Part of a small language model's weights: 18 heads of 64 (3 for keys and values).
MLP neurons of a small language model. Each row is named by its layer, matrix (gate and up: input weights; down: output weights) and neuron, and shows model dimensions 480-671. Each number is 128 + 32 x the weight over its row's rms, rounded and kept within 0 to 255. Numbers have three digits each. A neuron's up and down rows have the sign that makes its largest values positive.
After each neuron's rows, "fires before" lists the tokens most often just after its 100 highest values on Wikipedia text that the model never trained on. A number after a token or word is its count.

L4.gate1920:154160096179102108125135140094112152092193106106138148140136130139116130139178154084109147121133121105098164116082127138117184080094165155106129056165107159120159169089082160080112078077136106114108138121157141116128117084108148140165139118140165150181185087113096153162154072095132082145122066081175135105157149108144076102097069151066138157146197141109093155153125102137140161112124218149163146107175115067119092087131141116080121149117096110119126097113118111094169097084122147175115143124140082123122102199141155151124113128096113150133131100142114151177065150139117049179
L4.up1920:154091082137098140120079139063094124073110125067114144135113144117058150233139107136159074156168126183128130111156088131096108137115168150119135141161190157073097115150119122087147115108089130146114143108126149146114128073134146142131104043141105101100072129110106163115126096061064134093058137153163112092079116121111179170076104133113156131128157214108111129163150166174136203138152149132159174120162159121144111111109164127164175176103090011158133147127169167123114153139062115103078170075150069119157130164136146161176137106097160100134114190145112132125109100117175112156
L4.down1920:110138133166134100109093137147115181128145209142121153068153180117155102132127084080118081129182178118189174180098153168086131068142090103080199074141113141106065184154114133078113093102188141178135118151119190138170099098071108096128152100175114154111130104096103117149183131113139119152149112102131139104117107114189128055157129164089088099063155092152140105131070176169160158106136138108157221103127117110181087147135136094145142134094131130148125142113107127143145115099119124146145184136120157176102117096137084167207144099123105127112136103163227064156150199055128112098
fires before: " " 26, " the" 22, "″" 9

L4.gate375:092118103143125129106100100116087089072140177151106076152135180145156133121154172166103153163102126148121153130150130085174118123154126132130148163183124140135183216119152052131146133095167093170101142123108143174113127083156149096139143122136140121202120101159135162126171106113150058154111177150105135121159138080114098161133147123106156135120138189103077146139129080108171163165160135111137123145170168127105187213129159147111100169106110095097160127036164140114148202169077100138102125151142125146132099104180107047161155182170088106169103122095144166088087131131152177126
L4.up375:136145132162165120140144116070099151118188105133175116140131125115111116107160140145094096085129146104140102126072099051169066142166067109155143131072086135118165099171108136159127161086113115098185154217138107116136217077170202119089040085144137114191071107153094114080149159122106107149109114144110141117078157097128075110113089091190126127137150115122129131103106161162162030144099105081123145065162107091144175183147118170155144143159113131144152157121177133109190169136137091153105121139112181124110150187126098129126113186080157185110138127066196150134108120116135155139
L4.down375:108123194177055102082170079165099153128066125076103158104137149126131123069164146149074111156132189131123141136124117166135123133125109135157136128120070157122078121101151206127099082131097095115117089097087093150153122103162200089106178126076148133106111132115071150097212157155136096117177115069133165123119127131176107077180110100186038163166123174102125113195128166129131142112107088126126121136123092154142175127132134168133127131121114120112148185153127051157121131081145124087164128166169117126111165137090116102140094136123138125024138122180177093099125084106172108120
fires before: "9" 20, "1" 20, "0" 10, "4" 7, "6" 6

L4.gate1064:129176104156150135060110182139147136117131158135055116101097143168079134100158161107083177150140073183128136097102167122113073093137141087135118150105102138135149087111116129135129100155146138109135089159092138113139133139074106137126092164141170140112114179111102111121090092094082120180125135134203176124170154127079112146159133127150130167110115081089053121077112122109175111128147143146135186127093133191108147142150111071178116147179127130119153189118151208132102160149127188101166139115093155121122061155119120174140200151169145103114171099094138157117159183132135078130
L4.up1064:125150106112144143082140116145144154082148111110100166083139090109114100087128127111096121095099157115111136176163140077120104150124161078100091110111054128158227189158199114161118162192181100101087099164160117123056147108143107104103132133097203114134180117112087108157057103085123126129103148131200174111115142097126169132095146143125118151105109138074052130130176119114171084105138157130091186165139092116101122105123116145164155084131143154134186165150139110132170144133114087133134118131160083128155157104152055073131183172137181145110148140169109077108129168128119101145
L4.down1064:134083139160133096105130148158102090136101046106117149140168149163148199123126071114097107093072144124144132071143144121090105088175142106131143102177105177142105164097147168125104126155089107153123086141122149150103141099157063113178130182151116157057171090156112171138033171124088109083144104118109123138144151155143175111122081170153211116135130117082076129072143097174165101125065140116144109087158130111092112111118177128136101115150170083181092146160115139118167162120125068112125081131090100145186148123095059147164142169060076111138158128135121118079140147204167163117
fires before: ":" 28, "–" 26, " |" 8, "s" 6, "-" 4, "|" 4

L4.gate260:117146131148132117182098092124125095127083153111100146090169153096124179131096106072151167150133070127141095079104106153114161175091076097069149111110152187111153095099143090102119172122158142173048168110114144171120177140123159136158147087123169119129208143103109158160150082134140142093155100143075124155137153119167113023114103142068101042093091160103101147072158123117126124132137103132120090118169104142139098100072096113133174147104170170152133070178073110123174161125165169132112141133111146106129163135061113136155099163165082161209151138082110152154099096174144145130
L4.up260:137101208185110120135082144061136102113117126174117142129112149115167151101133093124114204112127138142107141155139143129148112157092151100103172141154120136130132106104121183104151168118146114131093140143101153185124080068159157092123129104132095137085155155124118084118108055121159143179129161148066079146112048126145102144110133160095150126132125180098093121055158086082115147151093141120137117145223110112098168142137103093114129122108144161119152076158178038133232172136142137151115160133095127074139107130074152110113081132134131077127088101118134127163145144177175207100
L4.down260:115093158169115149118117125000044118091150157127123084127122153111162135133182051110129153121153109112140087119087163142125114121118175097143172177140144138126160161124184147081114153056132088189114143148138104163174155205140091126102119101120199127090194135078098155114143143116127121096112124137076079187174110139120102104154141176138095077059140122114128152086141162076106099164112172176180127138116086152155093187136119131113144151155171173174146077085156092139122179111126142151108174094082111081150099143080142122183069108102101122126134112148161165131149092161168167182
fires before: "s" 59, "t" 5

L4.gate661:203109136164116097102158102038095158110156131095189095138171138107120136129076145165080114143118097102124147106126131119104142110170134136107130100152140146143119150149154108104190112113114104113091127158174159115181072139150079164108122132117127067087167121129171175192142127059141150158119193138138129124168163148120112117083170072094151103056107092086196132162172101075154167134167132100110123215180110118130111132099183125131096160154120138095173125138104158126146114115150103053135148145085130075120073144126165104113121162113131055149196174078094095147118118086157142154
L4.up661:173150107133124044130111125158101127136173102085088107157124103154146141092145148141085122165073119084153093119111138085093161170103139121126127154172129102140110101165147102102143152122088125204180134117122137104082122085111156142100144134180166139101190158127100121150184174070108165125034133158188140204132057159152109102146137157139138129177086143224156162097183140108110147185099134108090173162140147110146109104138123111184113124168144134125073115096143102088208094120156064118172157127145144118182114155129124090153083162132104111135100133144102098087122122141130117176
L4.down661:115102144136123187100153165106112083135181091092178141090173169136076115137136110126138122194168105147125134161119128119091116112178122161130146154147156098146126119171140074150161178096143150119091070171137141071131147092112188027124134168072151092082152135161123181089119103103140135158119126124111119169139157166128150138144093131164191059163162122150113113069168128098102123099206119108121118161088120114114151147141123191126061169102114093075150114099133166144113160103099160126094137107096065122227101090114101157111158139102144122065114072166085118156146081091114150093
fires before: "." 19, "|" 15, " |" 13, "|---|---|---|---|" 7, "|---|---|---|" 6, ":" 5

L4.gate1717:095171103166143114125176200126149161177166104135093112118150117119134154153165157153132095122146158147126087112183117153142164162127151138065162140097109125189107126060166132101148126157167101095050127113139144121120148122135099148123143133120110166104123086119120152102111202128133106131096115130154158108091170114129151083128120132047102127131071184166130100158103169133177098055084057130125129178118076121127103089149120134163148131114107126126136116161125093146085057152142129129095140067156098093075115125114156118104108183146065154103139097121156132105115157081152149130
L4.up1717:124115192058059105166159130130178128128096129123061139118123126110102146124132146113110110149145054181155087127116094105087152148149173148128166128206156161129132114119143160118134098161146153136049154116127127071092167083156103123131166134126115143187125128152139164164214079117094160145126112107116130128101238107131134100132128106098118106088107123049106100068098083116144127124102103161126079087095109124143126162159076120141130125176173128124117162102116143161135150161151100150077115109145114116151135082155113126166109107089135138148124115119162124113139184125163118161
L4.down1717:158209108089108141085156143114165142099137106107138113104139113096097148156117129126172161139092154153150053137140085104148211157148122097177161162168135086141122135136157184115128096147111136111091125156121131122097154132150085174153149122134089138149122115137148140144160154116077089053119153122138100086139151085092076152106125122140135122099114112116130099164131151156132154105081186180128145073157163129122134147107120114133125154174161132126102118129110108131169103101116138148152120121092072120098076136143075129069068106078095129145139141199157108101091171122078140135
fires before: " |" 37, " \"" 14, " " 12, "0" 9

L4.gate341:135154092133164156147090099121118061158119088142148159126147099113081095115173116080086165130120114159138155102152130160138141096134148142118098160148094126138131082125120156185102143140144107113103103174157099177151092120155069149140109134122130101181118098149054195150156116095165133148125156137146136122219131120124074135067106162132142136173139110169125127182120051176113155088136067148162111125122105147197190174149145140171149096102153175153184119163143121124124104115100154079112177145151146124119131156078066134124105118057120126116214153158159145125115079160150149155
L4.up341:175123171146125190159137166173140115152112142155121150094140101114130115106118082182133127154140158144103119090141145158101133128076104197138134146094087102143147130141057108143115142140145112121115127115149106232145174132167126151123107109099103154137114096146177158130170106138127108099164126126120176144106118181125127188116092132120151151140078198127124129099108089145139075132191116208151115074090100059183123098128061149062110098073094158119115052107160154102102090160197138163164185139170141088136141117102120125138123123090084115104150084162126132142091131178106156172
L4.down341:137126126081123082128195094068127118135150149125158160123107121159145125080108104114121112126133088129101151115127140111171127129101101129145109149167111118160120112040089082163111134122186124121113096168105120121135051104163129094120134130157122104210133154159144189137119144115165116125076132148158165161117122111108157130139118076106176141121126143098143113140128114103107142223161099138122095120171112081122092109112093103138081140129196219142152101115103119141098147131155132106110134167092140116118139126077143128087140104114107124228113100101123160191137144090123100128
fires before: "-" 48, "\n" 28

L4.gate1207:050076155125164118111113138124103103032147142157179098171099165116198185142154156154112141127119114109108127202128115095062107151127168117147174110204145171096144131090178098138146052098143144201120154141180143115124125151096117068100087128121097170107145152110193112094179099115118101094106173181151079166100148088137134128061191165105113158175100128108133146168151124149138157136114116161127108090121118135108212171161126140068104124097153116096106151159171119164086168157111141118141069120092144136157119088057158120188091089111149197151110171186133155137141124112063188131
L4.up1207:096139169077115143134149114149151087117075061140111110129118132079166092125170112107138136131107145143153114182132122140074093123140160172156170085138155141135153065095156086072123115133110168122116131167024036173125122122090101107118125090128132155126156151173114121105140137131121059165133155190129079163119108096105217088163137191132085098210099167095108143116120124063119091057092154110178060069181102171112139083166148158091097152131103061130161126125168148153192177181114103159167032120103087154117134156126091094109130123154146167187105128140128104118110147136149102091
L4.down1207:142109127078132134137132120101141150110014104152118104067105098079128144123167151093163161102166132186111111110098161108088091189190151146131140079099165092157133112111114121084130113165104085104134114108103156093139213108114160153127126096112149103126164189115086151137116098097136191083116172083084123105109123117099148125108140099166120109073128097142112192137125082171144124144044212178093028127098159159152112159104149136096130132134145057120159161150141154156168121196124139059176166134104121094152156116166124129120134158119159127116129159172183102148108141076203163152
fires before: "s" 50, " to" 6

L4.gate1444:218104108143098114076122198067129102126125145094115115139191127106148157129093078200179086146162116125115143138140135056103171125163147148126169197111093128129106129109080110139191146120093132120124148136085135109169099143157173109159097215119106125091157102132136122135065099156081106160085142173113120164161151134131137098113160208090127141097169129078141115134103113139091133140124162106089152099143189151101093146162093112121133108079153127169166172130132121136104170112111070086085165079169126152173136159143172122091138161084117091136163124164101130093094144109149101158
L4.up1444:156120100118132133160057152134135123105122152098110168114119117131127154205127186058229095143109105105164064168152136095174127102135096160135112110093121055119162145141136167106127159205119127122088115125126091181128145056101187097072092106161176129190147111137098134126112165119161198169078121178190154100072105193134115126111191130127100159082135107103110175076115136109078139166135115157116108124106114122128162182134140125126166132153169165111157148179115103111151158181124150132164140112062164142123116093141115114103127144130106116160102147142131126157134108144133073119
L4.down1444:109088125093112168148171127160153143119144098114145181112153180141103156122160097187146082031119173167160124137137083163106129114162107155146149145105116108165135152125170093125136161187116111097074105137151115140127162091110132181102088118110151080238132130130143091179157134198129192136162125162114132154099124063149149145124121057127115077091067103138110134142159083105106156175092097175105171111108154171122161149102034130147116126155184043096130076122135148111154189169132158137138178122087124149119144072091114173113136116131060167184126122070106118108164127151165112146
fires before: ";" 33, " |" 26, "." 4

L4.gate188:131189065156111164140119165154161090102132105155119151076099176160181136085143130093090125104153132119095090121129080163146129169164137172168141128119080138151050047143082074148145126143128095148138190065128141050150041132105134127126190163154120127105113157068175148161170131122069104106152187110142130114178123126155090167072130073128132101084114126150118104100123125094141119163079182120156158053179100157152070143151138121128136132173126176128118144144126181164121090128162121151085080103048146135101148084146129103121099117118112172143134071174131150168125150135117072126
L4.up188:095119089131143146145151149149131089106111121072129161106136092101149122067202154114124105136101159154193158083098123105177173124134121185092102099115129126155110071114174105207113145118112068119168120119111109138154133121114179120135127087086148107114105110156099127150103188147107080050157190080159105112137126082144119115148170157069120141111146117092127134107140094142154101181079137112089128039124146182133154159141092139141106105134170146125113116124157114158057103172128128221169132102093110149130115111121156132112110158141102140131125119197146136140146101149126166142
L4.down188:139141142112123147178114095112130183104132081140168152098059093117118169098109147143131145178082109078095133140098158105097123153151134104143117163137127084099194159129143113163077097127068167151211083144107122092097085107142169132164103164128098100093109124122129058091164113087118158165132181146153167161097148135092200179152127134149192094092120123105226108168139112196162136101126143075105176170169105137092162129096099139175133124173160141160151122109146116205114134128108133141149144144119125143100171170185106174138102152178103119178108130141098087125153089122173145122
fires before: " " 51, "1" 12, " the" 8, "2" 4

L4.gate146:134089129144143072153128143180181085155133159153133102099120115135120101094080069128105096116117143157135110132107085149114166127182118152160132143133130143103131137109086145091145094103120120099145180087207143124217093124137134110094119094114127164158151182144146128100149114103085121147100136107172156090137125054169164204121128096107075097125102155128141152091187178134222104115105140132070174107142172132100134130120179139092171110108138152120146113114134103105196109141131087154145105116107137127154162081104106153121074165196154127125163104137121168065073214134120157121
L4.up146:155107183184134079140113149113135126091158117095112113114121114160110158058136137142142128164157165079143115118144198147128123102130112122076100178092128155055142149139118154040109104136093150144083119104145117142127160122127096151135112063123142138065164142095115149148151189115178153132095135136103154139157179140146145142107137082135046103170092136125169142136108135146130119139110002117162096161191158169130214138120137141131108112147101091112104090123124123152157152118136126187125095137136139146100084152093153155117143116112190109171093171166150185098187085154180120133
L4.down146:110118081121156159141091138129090085154147178129136098202123090105134142146110162119156154170117200113149170068144148139065153114124098135165071156125165137112101121168158072117134135108174138128140082154165126125159144145127108157142112094151129113154146144133092188221109136195193086143121119143070133158146080109155104096145168151150187146143148086115156202140149171131160099146129094136105172133138203133192135123123208098150107140146134102144099175103111126073159165130134115099119195140142105177148081140126120116153149106111175080183163126114144119071071142128167166119
fires before: " |" 42, "|" 12, "2" 4, "\n" 4

L4.gate613:092155173128137140130142101103117099127108093122098132107102091124100124161095093085104157069073112099146130109128133174139112142192124109113165114188129107095131081137107147153151143178084154110113139191114143075143117105084120160114164132153134119108144111131115198130143144140135098083175168159148104106121091110144150100148104122129066120152149124174041151156189123181086071114153128110173206088147175108165154119113088161132176196150128121135144145197093153161141086052097081135093135182115134102139162101107085061110124139128095142236104173104121165094162154180099108124
L4.up613:095121150178148136169106096081087217114150129123137159154158097123098148103154116158074077163158115131121143194096149111140145082093090135129113144159087117126105118138139106130067149124111124098137125160154182182064113173158126128119120117117161091169145105074110142146110100153165055217098112135119173114152043087154099107119112125149138090125096106127078166076135041151167117142160108144131162097102162143170121116119150142141130127125138101097132189109175134089151120149179141164101197106138131149072129097120060107129114073097188159140122167157118042100137128197169126080
L4.down613:153128148103122046122164088110093134165128176129099135074081123151131105136116111114130135096085148090145167147123118149093119134161171127177101125137098084100107128116110095145158106128079143133201106125193154130152157114163038150117099161150177129174172113138146160118078173171145110084062089133147178080128167168169150108136109145090050113166138160148154091181150120104114054141152093144103149172127111145114160119052155104108132134118123122113120109093066091186150138109214100176151103126086164151209144128125130090125125084120172110123093164122146097126089138147165129156
fires before: "\n" 72, " " 25

L4.gate582:101118155115156132111129072080107136143089142137166144143174131119133150174126102123126083117172079114107092126215109129151139097155207136126123184144114105124168202118154169096042121099103110095053134124087154181092102115157166100102085151111157105195137161144133148152104088113094083129095169105128124155130125136155137179151145145069178160079135155123114113189079120129119166153148122163195153195121162086145107069128140137103130124144114130145133133204148128129162096136106114109154104174173117150121116140159095129177170118104146086081062085162165097093121122096101188104
L4.up582:173136081074123108133125086147139084119083137143095060126090145150136154099155129129106089090122100134134099143111128089135114136086111137094189127174112067146149162090171136102126104214106166104076146164096165095095208121117107144132072164142121104147117138096056126137122099122118074113084147123125162117113112163150112108063105154118077119167128080058112087207072112104167182119181074133114115164143107160149094097126152067120149130203128160071112167128158152113159169115202105110169143128131114120150119139162114119137113169166137140082131136153165166113140117143105161161
L4.down582:145159102077079142076077131123123120152142123139068163142106133136110139093107146178070090152105144217135120063198145117064103087070134182146167076170159072095161123129106129139174119109135115146149100110100110138110169092152069218150194139160128134167164083117137122163122173133097102136127113095105132122045178121154126141104093181127108110182158094109187065189071085112123116110091135156144118140158118120171103111051146122144169031150137074159110116195134169183089091142126168069124126153112107108108105099084127152123082148106136137202125104104120133133121094198127150064
fires before: " " 46, "-" 26, "\n" 8

L4.gate1830:132092145105131124118117139137134140117119137156183149104120128151108096110140117129087121191172091117121124131133125137178093153141146111142129165131118108161114082135144146221118142140151201131080139121108107067171146100083144090107083221080133093173225128125183200115107112092146210103088123130140128213146144117133143105121128098136221086144098174091076094098144159145093132126175160141095139177116175101170169166126158109151102154153155102126161150073092100121145108119114145109105108146122118163190023158156153100200164128139149137197154119118159134121141161144139165097
L4.up1830:083194154166161146109091128113104114143125140090081102164091105104100184122117087105100179107143058097173154219077155063120156161101086148113177170153139136091117094182093135098113168121124135141125150136126123123110057082160103140111137048137113144172096120119094102149161145114133110145160154153170190140064130151182118137088122137162124172087108201169114194162110103168198113146139074219160086124157109112124138132139100121145089112137116104159154053087090162112128133130153116043158144167158171147134116147102104092145113110119084122171093152175145124065131092125075094077
L4.down1830:103100164088142200092118117145127140100125175116153109159117197158107123111117094067143137090136074097126100133165162108129104156117123071110133116168127122113142175136069116094101069107094120144138095187117094158081175097076186113060127118070207080125150122110154174150089145119127162162118126111109124112102090126154170153120155108099143112138111113087121149115145103123158150117158138013150146098089160071039118112121133180153089066084068057136074092130173144156126182134177105119147151111063114181166118133116108213134130103186159068142127141121126128128117164136124069112
fires before: "|" 67, "|---|---|---|---|" 5, "|---|---|---|---|---|" 4, "|---|---|---|" 4, "|---|---|---|---|---|---|" 4

L4.gate1015:125132116089154129139146166112135118129118186163168185122175104098120140127111105121111142140129127090088119140162125147137128167172111108165081042171119142157099151117131156075135172129177084120116111000110096190178118079103175111101132111123119060091152151153136164099120104080094151088163133131158102090131092127154152093108138063206140146170114098087073127132132122165105093098126167067146104096156163089130141151136084208213128147128125158128110095147088156129132124087111102187197106104181134185119132115098135156189149120122136143148140092150150072137115180069114141207
L4.up1015:117103103141118145142176125136132135126179160129152112092120122139119131157116111150071111119087176157113099044132129171077161101082113099102100151131096058113102111158114143107150128171162079124134123121118138149119152114109097118132161195161140101152109144083113154121121100095121100146138092135144116094172087135117141138171135097135072091178098133142128104145109123114167137170098047102133133138116119169087127155119113113143197091113113146143133156199138171141150144117170150118096137136067129107161175108118094125183115139143139137109122105106123205093112169182146163081
L4.down1015:100095126126106127156110053063176082164120092149118086129097062161132190091114141118078096151190097133152092172101167172144147094196147115074161124117140112103111149151128149140138102171160108149124163140156126088112156139138171116182161112163082114158120083066132155155134133075097144090153093226171165091119148098120184136103138102110052111182130133112182109142125077096130163127089152074119128134147151117112119153074112147153203105114132136131134125110101144154124167123200135092099092152137106078107121182156124133119194075101154138075144080122135129122132168080139153153
fires before: "2" 48, "1" 16, " |" 5

L4.gate1229:133151124169182133099112157169165133094117137112092111174194145164113097108121162152089120123102109149094146123206090104127107139095195123160112058104157195098144117112100084133077127183134140142113147139107109080103135124102144164127110151124088078155139149054135098096126105091135064112122119104118060071102092125129118134101123087075096157103097136062094065153116112118112135131107122095083101107141099083158135134158103155162125121068136113097188139067132099111133093114111147079108129098158101177206114194116144068106178185048188164120150159195158094154080137124108120186
L4.up1229:199132154142145116092122164121132151081164138114091090125205129199121106121176120106159092122137113174108140131110117176149177136145135153090144113104132149091092132118135141120119212111131114107120141126103119092100104153131145099151103092147138199101140149167140101130134113102118136155128134118086033115159122162091129108112209129140109175099107197082144045110091186148127121083099117190149196136165133137141159139100106112181100063056131113068190116146151131118135121126150124122169110225088143182110052100136089122109062185104156084138153103107115126112084142160107154131
L4.down1229:079097099138110139178120138063153100137201133126100142087125125150108125125128156112128138167128092128105114102165118135123119098155104161123112100078104178126181057094121137085145121107121089136104122047100128112069069122059085154158096155174122156102169210145160120129141115151108067118171100071126144186176157161138159114182113155180166140140094169160148158139129150153122126098129084128166127065116119141166120077104107158146126096108153093115125113112167082066109109128114148152160151155152218166190172092119153065093127114150162152081196108124114199139056169133190176141
fires before: " of" 46, " for" 5, " and" 5, "." 4, " to" 4, "," 4

L4.gate322:088131163107102192137100163179111166133158076173120154155121113110123159130139125160140114121130140142160113125128131081129130090175147099105110133095132139085112125135066159159182114087124161118101124181165126139164138105162129115172102090075079090147120050077162178168093154094123093115124113107185164141131157121139123154146139169099127158121227138142110109149100086080111123174181145169152093148140151125121084119109130108171119125080123145127158080186109113175153109149120132149106105139107094123147136099131127150178185114134145165147130148103102148144161111175165080141
L4.up322:137148100156176163082141133116159174121138166134136109140110115178105116096109110128118136084101135169150178085119167159149147095100119101104110223145149109185095097174173154084129106134121167117176134100016135075122119130125127105143109064114095092121136136137079148173129148102113098147160151105108154094064151089170148140065147126091105098125153125119119120145199165191110128151159133116132142118145130117140143084133177109138112085207152111172145173133109144071109152167129125140129102132093145096151114085052105185206116088163195162089112101132133123160120090060184145117
L4.down322:150110120165156163128127185106139092119135163153175122109114119085110138078142059085105129119180165196170187131130113089165098135164168117151068134160209128147122123173134160128085119144164084159152124160139078151056155114175115133113139109213116121149111168106091133128182158062123082090152164161110122179147130143122115140145094143116173107088155109085146070132114154152121087131161120122157060097140172178142126127111109104152124141173139148119122144158143108141105126131163127165130165166130174127108138132116147125163161125136119133168173123133158115166162081045119111075
fires before: " " 51, " the" 15, "0" 6

L4.gate581:103138103117059135087164163133131067097137163107178159155058133093151141107107142046165134161144115099153159120081082153150160139105150152138116163225126186079173135128148068167169083084101120127089167121152122123163086141136110095165123159149199108179142136140096152138159158194084159113144156145154141119176137103172145125196142133146134152127156193079167111152149078134133156104112096083101116177139136145152135149073139165091068120087226120105201120133093114144140169118156176182130134143130155154124115131064093116188116130065077113099172158138123095081087116134141149067
L4.up581:121074184150156164119115151107093091137122178136103111160138155095171140081109079112180086124093099141123112092115138144164134081117107126111069200205134113097135099164151059181132104064084129158140134148123122129105110122121139110117136144128158067118166117078071142074132129148083139160090191131044090069114079077157152150097120133151119111087128152047149174111102113137112125155128130131128142101117095056158108097143144098169106151072136123091133151134118117147084112121167183158151124136107114175125165117124202054127156184146123150114135179110138103101081141116116127121
L4.down581:112224174130157093131081105117131104124096173157108171106080109146138119155109113106161115109120155163089132129090133152111121151127091157183112139179117167149129120125166105157128126098092101166107019159119151157117076128126220144121114093083164099127137130185096180131121174149158138059044122135193100122144088235170126124132147195060179113097082177157159159118086127145150163115151171142125127171158131086120089113079119119149161119110189136113120173078112105103209063100140115151082147141120157128126121126143175109103103131132118186133159136178114124096117195133114166138
fires before: "|" 27, "\n" 17, "-" 14, "s" 11, " century" 4

L4.gate1890:139142156120156056143151155131097209116136160107112121154175107131104190109172164125160120104147124156130233175073125175109103064145145115115078105078095047121103128051076164110117069129169108159130092139130105141102103115124133100183100124155095086152150139158161115145119115091113107164102091128091113083104075190103058123163085095156147092149095133100115083071122148078102083092153136116133146084153128190153135187126108132139072125139148055114142117118148130088101105093126147155115095109104079112109094156140169200120123128168067110120091101175127158143123198119108142083
L4.up1890:160183128166123148098155129075169189129190123117084117147111172127218127117053055157130132078138130113147105090125151176154091168214119123161192102134108184152080138117163118128116111117168164111167199206116142111163094133159130108161126159097076144113104172158101126106138116129116125117135242183067114114104188116167083146138174166075136160196161118142103123113153122094151124156138127126123129102137204171162161088156131162150151081079059163142131143102075083145148089126150109118076200130104149092154142124139130090160081118106095081115157167129141144131132118124073190154
L4.down1890:148109189206146097161097151084154111138181147124053152132106120088164119156122092184112125138122107137116121134146134105139115139085136091070156109174178186131081144097072173135164137151121125093161142124127111148145139134119083099066169181165055160093112117152107146126133123132118142157167192151127142120139077071127130104134172111124131126174126089164089145150108067127143097122125184123029120104137153139127154114120118113104110151122093149083131171098150101152128118136144110124143167152131129111035090092182112168203182121144083120119104121105149092166141078177178149126
fires before: " |" 43, "5" 14, "0" 8, ";" 5, "2" 4

L4.gate695:074102137139108101181065121073129134127133149138157163082170091166160134144105107107124165132148184152188088176145143108123202139132132049184130146121160110138095150156163151104131189094117164098115084120080095117127132085134130147122090155160112120140108109130112129091146148084169105154131115146153126104158094167111172146078161119135101124108125121136135177141119135096096132147092173139104074185133127155105155155104132140101136086134152155061102132133085151148101141166101066087113103117157132128073119147167188091150174069088210161099091100111089114177162197092122131130
L4.up695:158111057130125142114102187175151171097153117175092191140151139170134119088085106120144127167142100090153116114150091107127123135132098144170093137135166116174155129140149087172157116137160094100170135164123174141110104090084152153089101113144189128121165081169082126100136145132130150138117110131070114194148095103115127099122145071127088162197116143142204163103125151142144144106168132130136207117173151093162180110166128089065116109159128199217131141139099135103118130133125137129198089081120110118153131180130161114090098152216117143133155162142153163070107166099173118233
L4.down695:125142124103122119144119158151149153131153193145094142199161107182127094152104078044108121156129110165102122051090059092151123173087156106160060111155146104164151103115120172103165119122113084067078132127105197119140062093139054099102097017076121128113171178140170156091162103115177166107145087110150144148124153199127169159121151092134100145115051146144165112104098162099148124100142168156097172133143162101136120168141089084123170125133112134179144111123164111122182143137183132180163104100122067105094154157122133064125084081177102131124146141131164117119089141106147167195
fires before: "2" 39, "1" 27, "," 8, "6" 7

L4.gate514:099124154104168135126124091086125163119105092053118101121157160169130167066118081101107139141135101140090109096142103147130137180134129143150141098183135153133118087176163136081144067099079141082125113114079118075183124142104154137109154177115146105128137083147172090123134095157146141201158108103121085147123123094117138106154134158123111140164125097117095160118166173078154098138133135133166087131116110150172122138118142164124177149130127132133114147123131177136065092143125150152125097040126127152136101071157167150141156108171094094157143144119108093120088151084149161142
L4.up514:206142107129146106157121108164155135074151140143152153166103180138111123113105126096109108132112085143148047057112114104078097084131121139181105132108106100137164135113084125080137126118174090038158156111083153142118195126135023125135119153103147103174083136113160136115169098127144082118085147085110103078078151137144185098106103131166109125167143180145145162146111136162158123086146108157129187123190140107164115065122098125078126154075102056101092152208112140085137153085174103105080175049108147140152099159129082156130058124113106137144099138082084079084145121112155161093
L4.down514:161129146113141097154110092081111084132154120136080168113121118113097097062136143055170105130124090065179138168170117076180143153105132150156105210181140117130104137166123163039176153120105138158114114126126085128186115119134167059128156151119088103204158161141090173128106080174126080154125130134127118105116117154123082067182135167133143132107164137127152166130131118132130119162105145111052166160155128124146123102090116188189097147117156149086110120094154107101100109098151078141147132101125084143144116163115097080136175127142169125137062193130131047144117116107111141189
fires before: "\n" 66, " " 19

L4.gate1338:102161161157124106116144082147132144129104115180160186182130148155173106154193153142123118071221136126136129042123155151165140142161172156101145114193175216119172121138156130086119117141051117100121189078147153125166127151206093134142100114087108112103137124126100087110013058137162148133123091124128137089209133173153125157093089144126183154093163119154098138128117123115092118092117131125160102170037158137121128154083123132186086180158127120171071126181143075197143080140112127137161185116146144133086163131167112130101150129096152151146152138124121106127143173208092202118
L4.up1338:144150167154137059115157153131164161134144181107155093094117139100105173104143185045117173114179138155127107190116104129139115147153092143125152112192176090131104084205115191118165157076103122146133161124145165138102110114210090232053107099097084117200086139150167083101131140123111151135082102122192188136170179133141078108103137130187167125130191177126142110112133161060088105119126102164146079100142114092126115169149131086083136151161138133103121115133164139106152116178157096128177191046103078142100118124159156150151100139094217145128163152126111189125190181171124159129
L4.down1338:152130186134097092128145131129096116116105106108125103158172078165150106172088143086140100126177084094162102185124169087177116148121124193145124169099169119094158124143129113137084127105089152086109101054074097068159161148186131124077135145135099112135159138163190093133124044083050084120099146113118135162112229124134132099127097130118158109084106115122113132144167083120122142142166129142156119128129148079120111108141141175127138129116134150103148138095093142164159136112141148106129085201105167113094125137094112120115125135147151143123141113167183127135153080074091109066
fires before: " " 54